{"n_head": 7, "head_dim": 64, "norm_eps": 1e-05, "positions": "rope", "rope_fraction": 0.5, "init_std_qkv": 0.037, "init_std_up": 0.037, "optimizer": "muon_variant", "lr": 0.0046, "beta1": 0.93, "grad_clip": 1.0, "batch_tokens": 32768, "seq_len": 1024, "steps": 13440}
MLP neurons of a small language model. Each row is named by its layer, matrix (down: output weights) and neuron, and shows model dimensions 48-143. Each number is 500 + 50 x the weight over its row's rms, rounded and kept within 0 to 999. Numbers have three digits each.
After each neuron's rows, "fires before" lists the tokens most often just after its 100 highest values on Wikipedia text that the model never trained on.

L6.down932:453420414514474585565522552606526507553489497372530556470598427591480524414517503514473579476547499547628407490592504569515460511459523502505485619501528488466507633515525528443444521449463464548466470455487596437513622479508564524505523531507388505488483537488593500592472399492517509578
fires before: " |", "0", " "

L2.down56:498465492468541548531465580437532521461582529480569538507428510485451542401477460474504525466565467518430563492514535699526532554416546519486551494495477573535413525443570525481571463538515472473471526479450429530501490462462525440502466624515480463534605552499459486434450546576447568505
fires before: " |", "\n", " (", " chart", " Barbara"

L5.down1773:502506466491510505440525515401582570511421447484509520391488443489546513417359585487508589443543454522465470499573404488526505527541507470579585423450389434604571541530547449578470511457444548505465610522591459513454460441475518452423514503551463505490531438478558500481577522476501568497
fires before: " |", ";", "1", "9"

L5.down360:559380543490469549510584556477527497466440516513451435538560437494499525551553472560499560489507499471485509534535531501560497418377502537480428492492522536445451557541462472506473465560599481569537441442553528434495497490474482530511502473456585433549485402488534387497464541466559564509
fires before: "1", " in", "2", " to"

L5.down1040:524511433401506439518454480533458522448549464559460501539474488506599485587553527503461493504549581532499515471575550422503422455391471447484518509515514434504523442548371479403490536455534476587679563445508439519469416531519394421495506475504430561540465550566487555433560536520483486596
fires before: "\n", " |", ",", ".", " "

L6.down1696:394517522562477483495432518476474474559467471468477488550510527516590573443535409506581535483482624423455481487486534614505503472545499507553521397445504448543529510479556448517555451557443540509482424502548358542480546508500495493517567610442500431467496491483609524432492560624508544502
fires before: "0", "5", "4", "8", "6", "7"

L6.down1016:509396494517464548453476584579470484489488529570481545470441440455458528495510436494481499533522506455438499515490466439600481459505479530501509508453453533471571503466534470458460502519497530515574496548497384629524510528591548449472499552552456372468518468457585500498482553546461510455
fires before: " ", " the", " |", " to", " and"

L5.down1476:496497425549524492467445522452528509536485466560514505479417501551466520551524416496544432521510554525535587497567583364478553531436436600499594464563531521519574451491429509507541517441597522500536570486455516461438537391436493517539551473492557478538559509464403455671477495540547451477
fires before: "or", " /", ":", " |", ","

L6.down1326:594484469543502557469556494440527393519558512504450541539545494528490409632443605476472498524592489517555405565465537420468387389517523509560486464530542488452512485505556552521444586510564404468559497504465541622569422450448506507464449522441523483509512600595591471539482491456492536508
fires before: " |", " season", ",", ":", "4"

L5.down973:502515516503525517526508527464473446411427546433506446426502470571520480374495482492482513451450453522443484469525591504532416503425502475496490577553494488530409540475544502474493561418599463491571452486502473482467431508485468506554351603550463470507626499569486598529438514407505606600
fires before: "0"

L2.down1601:510498513497469537510508416557577523502468467503529469428489499513448465524606448480500567460402526484570527482487441562551417460497502479522541559496564493497495435508518474581483445438536521536484567438558573527561461432517530354377495534429466414497449494511547515565478541567436504461
fires before: " ", " the", " a"

L2.down575:470433500459604481429561465533547423513483433415437502463494563478511501481428497462476469550525516487553527407529484567502539496506501541493418416425544568403476514563485467435511489427481512539471463488434461510528515505588453468534515526409504507473473470424554518487506458507498483538
fires before: "-", ")", "E", "B", "P"

L6.down1518:449534544502468460459501532495475517506452519468498541493455383450477481473483481437427489541574514484603418538488479732545557408539476375425539602495518417542473494490507456443502516522457505549484533475525514466481506507427497550522467559548618530477477545494494497520516440549511510486
fires before: "===", "==", "-", "The"

L5.down290:487410510454380541459518494483472460479529453450424465476540518553462430543506456437501448436551463579618578514521561609510584478460455532462524533358566438556520581577492446568431566525413333464473485421436560519494521587483556442494493481522461405535565402481493521533470501502496519498
fires before: " ", ",", " -"

L5.down567:508464638568545441465546608480407527506522574544404516514560424517546423548499551403587486390383501577487578543486493507540510559590547455615414468495600486469517521438429484563504483509562519471573501422549598561573455508498488405464549496435517444349478531525478528519539486583570525522
fires before: " the", "on", " ", "ettes", "ice"

L5.down71:488509544557641439410498478470549470417572494524498465523508532471492445600491502446506542571559513460510553494636493677519533460435503491558408523422489531490538525528467422541532553504458561507490495438552486443478535558541502600540483475486498484540507491383558514443522522457515453480
fires before: ",", ".", " of", " and", " in"

L5.down413:507475643429478542536573619436478561575486474515498529516478483485508563447445550506493561476532562537540537430433519567557504507487518506550478502460427450463519546376495466454567467480578580494486450385537526563440494551435547522526522565556491481523473473500509405495524490530535497575
fires before: "\n", ":", "P"

L6.down223:541468589558467521576492592519522514401519492467507582530463480508517584509572431453510544509564537513492549444517532512474485353465541469545540503453510501528549419493587518485431552539534467470458537471521429509475492492448405498588550467482576420481556549480533481493449568501518549495
fires before: " ", "\n", " |", " +"

L6.down1714:526647570465542545503552488505533501491530357506470581458475470520511545499550520549521493505486568472482532560409476556506506450536547477473510566478495564553523476496513529519464453525535436524609470500553575503447476479494453465539568565601490529509466466464455543486556536600528489424
fires before: " "

L5.down1373:516558579519341450506573549535502471520486489512550539489368485500543513494524584582487510446450539546515524505465577540493594491494590422534426449524431508496461521459510517557459487541470576517510559573483514516485477528470497460555482496548600577559538415531504553527518525502439477483
fires before: " ", "\n", " Apps", "3"

L5.down1174:511456544404493490443479460496428441515533503522443464448432469507529499480410485546573443480533463411520442471475450496579404470415502530528413464472444536497470581529488512640484542502558409517462526448517464405388551479536552536490463475524485437537522510470553449524543515513497590442
fires before: " |", ".", "7", "rin"

L5.down1741:450546593427506521470424429445512561495614547484448507506490525536529544592460518590552492404426468541401447528414476580533521475508539444464513472482529574495543462402473499572454452459505427576498477467600497526561482503464523493495521441521594575502492566471571560535422500557535499456
fires before: " |", ".", "4"

L6.down1508:589502469441461532486479565514452424491488582502394601510552404543483480438472454482539518469520534482507519425451421558512416551464441521451474513413479522520507447415502475537483495483556431450548513496516545463504527499472495510511465526532619509394487460431548490618539452471381479461
fires before: " ", " −", "\n", " |"

L2.down1214:514471529405497486455630509481436442500509469468491399526490429603513504476482531583552544439478533609524454512510573469567489651543473538499514450587566514546558573524435479524464497505507485462532533539440564497494587475500478467519484558467530483499478594528491525423447495514503468440
fires before: " /", "2", "1", "5", "4", "3"

L6.down810:401476625605460432534489528490600560455530495551471472475461608544479457599476664430472486537482466465507451471571513575540465444497549585473516517464501524465520520541540510527426532526509474518535566437536535509488502492487448496580459522488488535446577576492520436500500535494507542464
fires before: "\n", "-", "==="

L6.down642:434484517490484421561530484477484477417533420501447487532485516461489543450474325476533471463497576493556496465615488637492466519475544510576534500578448528498455508537424532549419502519484507499454560479426506441444435506511477516410427547583436454562446551537469442461420470442425517552
fires before: " ", "\n", " —", " ESPN", " L", " Category"

L5.down371:485498536522439462427571482337536560528496533488513475512507501529447497519586483503544481472515506523549440459496441555491529577535484521522518545542472567493522522512520493422585518363557547549443574459591513510490420504539488499496413518549476636508517560515525493449502474602457573492
fires before: "ovich", "-", "vá"

L5.down361:543485493546373555509496453500465565416503537419535494556486450449487528448502545495499512535552425472466602543532508326545450521434558464443442569461472492534483502425505569515432481517533526445530543575485573504432479511463453481505368507518482548431489464439566430515521526584541451581
fires before: " ", " Super", " |", "2", " Liga"

L5.down75:433447530488469421505512500465562554463546458432493464513478449562474505453488568414516590445483400519428404511558510639488479513464531586484482499413533522533525616618524485552531627503555457506572505495506534428473573519463533526526459431508486457506517482455582568415453524499549557465
fires before: ".", "5", "1", "4", "2", "6"

L5.down472:500391423426453509474455530565526513441534561539499440523410523472529548493406549528572490435494542474504542456464566576499504441479491519607521575455480521478461455648540540518449433523489423537446565478454528547503450411476416505560508617556511510506527464545496551467440517466369478439
fires before: " |", "\n", " ("

L6.down1000:461465451513510554429625530522588448558544545483447549445525548556500415443483587518505484497508548536491503519510579488487515491488492465469498455479580426567494508447438546460426529537411560469486532455548527493432501531460489507513564555505439482495469479587525402484497522504432503565
fires before: " ", "\n", " Set", " –"

L2.down1503:434456524611545468425468462480438567418562458504555474553510472502423519449376456503473583513538442490451486549550452500581574517434524473523529472553533471442468583506541436532493468482423421501431564400462443519573477549569468506539454425524463588474514544545500432484526495464526504559
fires before: " (", ")", "^{", "C", ".", " in"

L5.down609:490558427550437484458540544505503393526474483505546543542493501516550505428558479445474616473564474578508496457563581586549494529578542453621552595548506425617515521474507488520520629397550441449463511532423517543456450432511544526491393449484559550570480554586474455456435496513505576479
fires before: " ", "\n", " h", " n"

L5.down1527:449472447453556538482552587483492602537553485491480452433391454473432443456430453469462429367533428506462531423548479499517463564529458538511492506460425468528519506570421464504404443444502466464451479567396468584494532510456563475429539476529548479516458476408554452444560483562617472459
fires before: "\n", "-", "|"

L5.down1625:536472496524472405597507520558476372454482448465461491569473455425486536459544517594557456507491540523505569569467475429423435361487499522413508521473531487497551533507545470512497474529462411485463408445477499551534519455433505570532466493509608511478459509474497515521473527498404539347
fires before: " ", " |", "ay"

L6.down858:518510594567513487541377452473496478537514505371517483513504512526515473541508521562487558485441470490541504532457440580489455451559571548496462491525469475461554567478426473424596528435440520406615524522486561484496495500491490439472462494425496530674520569480477533493496499447551508490
fires before: " ", "\n", " Upload"

L5.down1705:537586524473501419482535535533444480455487502525434476508619616571446519489610465435499415487505470520489480454479548530572490519508535565518485565508535483432446421502513513502507520503466400385489522536488470557548497435499502491518507464485420528513571562511537500446508422503528499508
fires before: "\n", "-", " "

L5.down56:536439565465469559517497666479529399537538510503568452537522462527551592513492482484564560448476530448500509399483493538546451473541371563455448397526448444482500460491506518478443577476484512487500524485605520529531426467514513508458435505447536514523545479430463520501513458535583415417
fires before: "==", " ==", " was"

L6.down1392:435601466475487510499523424506597520478468491510550482449496438468446613441553491514436521445511490494499511569548549432460501538433585502461448450473513469532487461455576543469481555524545541451504535550567595606506497498477643513582579489436457479495520506408549538432493509342477515485
fires before: "\n", "and", ",", "4"

L5.down633:479536494464512502540445420430459502466446466443551538483537471525503451494484578500548544522574536459493497562575511615489450541523509468542481490507444510438508522489506496526473507405564536462584484648570574580543563460524513555464439455537537558489493438595523452621462563417478499549
fires before: "\n", " ", " —", " a"

L5.down561:491525583537554497463526526528514462502595589483477535497532456519504416498489574471543499465449516506659573501483456701564486480468512505520513600413644621528449494534583384542387486510429525502481502451486469461555562452493563492538386530539412430527482467495398415595439507461477448462
fires before: "==", "-", "===", "The", "|", "R"

L2.down549:452445581488545393508532606488574497397476396496510434515457451513538467466442508514487513417468441590514556444568487853384534483527521462461434447511425635545504485454469538511546574474483506549516455499486538503490532450516498527520488531568479385528554524511520487523482395472482531486
fires before: "\n", "-"

L5.down1232:432455482502479423413560448509568495536528555461496439586442498551504488497584474482411407447472485516573602528528498498457531493424544520452495471508494588418471536521548565556513574456484501443490509418522459550459466418551533457492448544530599483559504427478414519627519447562471530533
fires before: " |", "0", " pm", "2"

L6.down593:473456490577471542485456494498539556527439417535516474494515540471520586517485427474502545588593511495469533588483543490479504486483484504453454590492512552553519467453548377599503477479497471458444388576523583452532431523563539393428599495485475574492540504571504618503542530458534552519
fires before: " ", "S", "1", "3", ")", ")("

L5.down305:521589521427443466482572417466424484485523381434542509570529477641512510562500395479515567479500596552430484546631474464463551502555436466504523526607551525546506590467425473541431447526527458561483560611528425458405509532479501489586480470597469502480405501486470550582516498569451493528
fires before: "\n", "0", "1"

L5.down1188:509518503487567568427517625475494521522450521523519501499458506544489526448514416446476546510494492540624446567447438425475489438631413532471499507531520521501544481493517522500526552554493532524468429519558555508432429426489528564484563450497474452554504492528471527439524505459493510520
fires before: "==", " of", " ==", ":", " to"

L6.down860:478449512468507594392560487496551474470575544438490498587444499488458482463514475518442470468536404429485512496428461649535462519532583601552443485488406566498497499553430558551395453442474532557449485531474540484476476564541402483633477476442543461503528511446448526427477497572574554480
fires before: " |", "–", " season"

L2.down1537:499457436504502452504495460468539482485461506573427474436559474393495498481555555502444505598508529491551470469495600475451536566533445472546451562427438497471485496473600486535430544456564556473525539467553569425447415434476573503483454512477490460441425525446341429530538430536503584421
fires before: " ", " the", "a"

L6.down1321:517532507494497519475490513496546463454514511448573508474481480439530494493546479487550481430401520523606481586555520535544449395485485459473458497527510539401463455473451494345473484408522487430492449497470542523406519531478491488491430566559440494520492488470526479607516493427476460457
fires before: "9", "0"

L2.down1628:392568517381557496599517458449447448535565543557532558514479504592487516570509489534457490440558464487498511526545462582503488472553500512426547535577489451414426505461563454411513515596470442466495584412570517528488446474452533488545535515472484449495452475568355534464494488536525414481
fires before: " |", ":", " of", ","

L5.down796:508512523430538471460539462536477622479468418523570446473509442489463410528521486437491480516481564525508543597581508659547537376401560513578528584496457562442431506506515583557438568470501489507473551465560501403436506621423471526439465648511529448457528540384486568502597461508541458445
fires before: "2", "5", "9", "3", "4"

L6.down109:537569495512557520501482494528491361511448603479548385447557507436456481474518482482454572416510573471469463498472493361487521455456496518425631601512553482576485451501558395548529466570495558424576506555471484436530499489561509422511379432549448529508500586525495520443381499554496472490
fires before: " "

L5.down1108:466492516533524445560561553458514500538548504532522384468492522595460491462536448544545504475574410587478529536416552526509482539507574491557510535470507453496532581569546452488542403509596449429571597475513467501510548570486493583486530487515480490436511430417568598594447565448556537463
fires before: " ", "1", ","

L5.down191:500434503549510453470422489518528418497435535468540472504426438496540532444521525547535521523456445506455492400385570555525450566590454364532472463541525437496411534541588485501488515445465441474478535408541564514527436532443568510466504476491395513482447503463554498584459555493444497563
fires before: "|", "===", " is", " are", " was", " were"

L6.down866:488546491442528453412509448563499477476477514411533579474449484505429475466498492500554497410519463429504482536488511604463434482493478514563520457530424517573530446499509555472463545508578535476503513479559582370523506586551460522540573507490640503518455486507484435537482515429462590457
fires before: ".", ",", ")", " and", " south", " to"

L6.down1666:587429456607500499494429469450473513406515518516558382471462435489369487465515456533487504509453487462654529483422496468500445438598459532462577542568478507475521567469484483440578512511517423610552427549484412413372477489504594490493427498558573392539518542445505481596463463485458512446
fires before: " |", ")", "″", ",", "–"

L2.down346:561507496523446555416517517527447530445478435445421512499489523576484569560504467558388467483630531570420512528612434492478487469527503508502420486583519593559470514523540475519458479545490559441475557532590413421523456469479568431470556616556486511612524446565452547485452506354433475514
fires before: "\n", "ery"

L5.down1341:457511541500475515479559532471526527534414465534530561532590495557460471401510607487500573482489466496497338471475508640446501467564437453592478387524436426500583575532492434501474528485505484506485524467482390468472497479453555493449520516555497410436508489551471504527501597512462412475
fires before: " |"

L5.down723:431503560482497513451508566549507524488477420551447529523449452369549531534487515508575528493386519545470519505510528734506516531562411416544507502498490477459584519517453510473472512454553566520517495508445509475542395531440476505475470540523510535596496458517531388394484452573477440537
fires before: ":", " is", "\n", " was", " It", " The"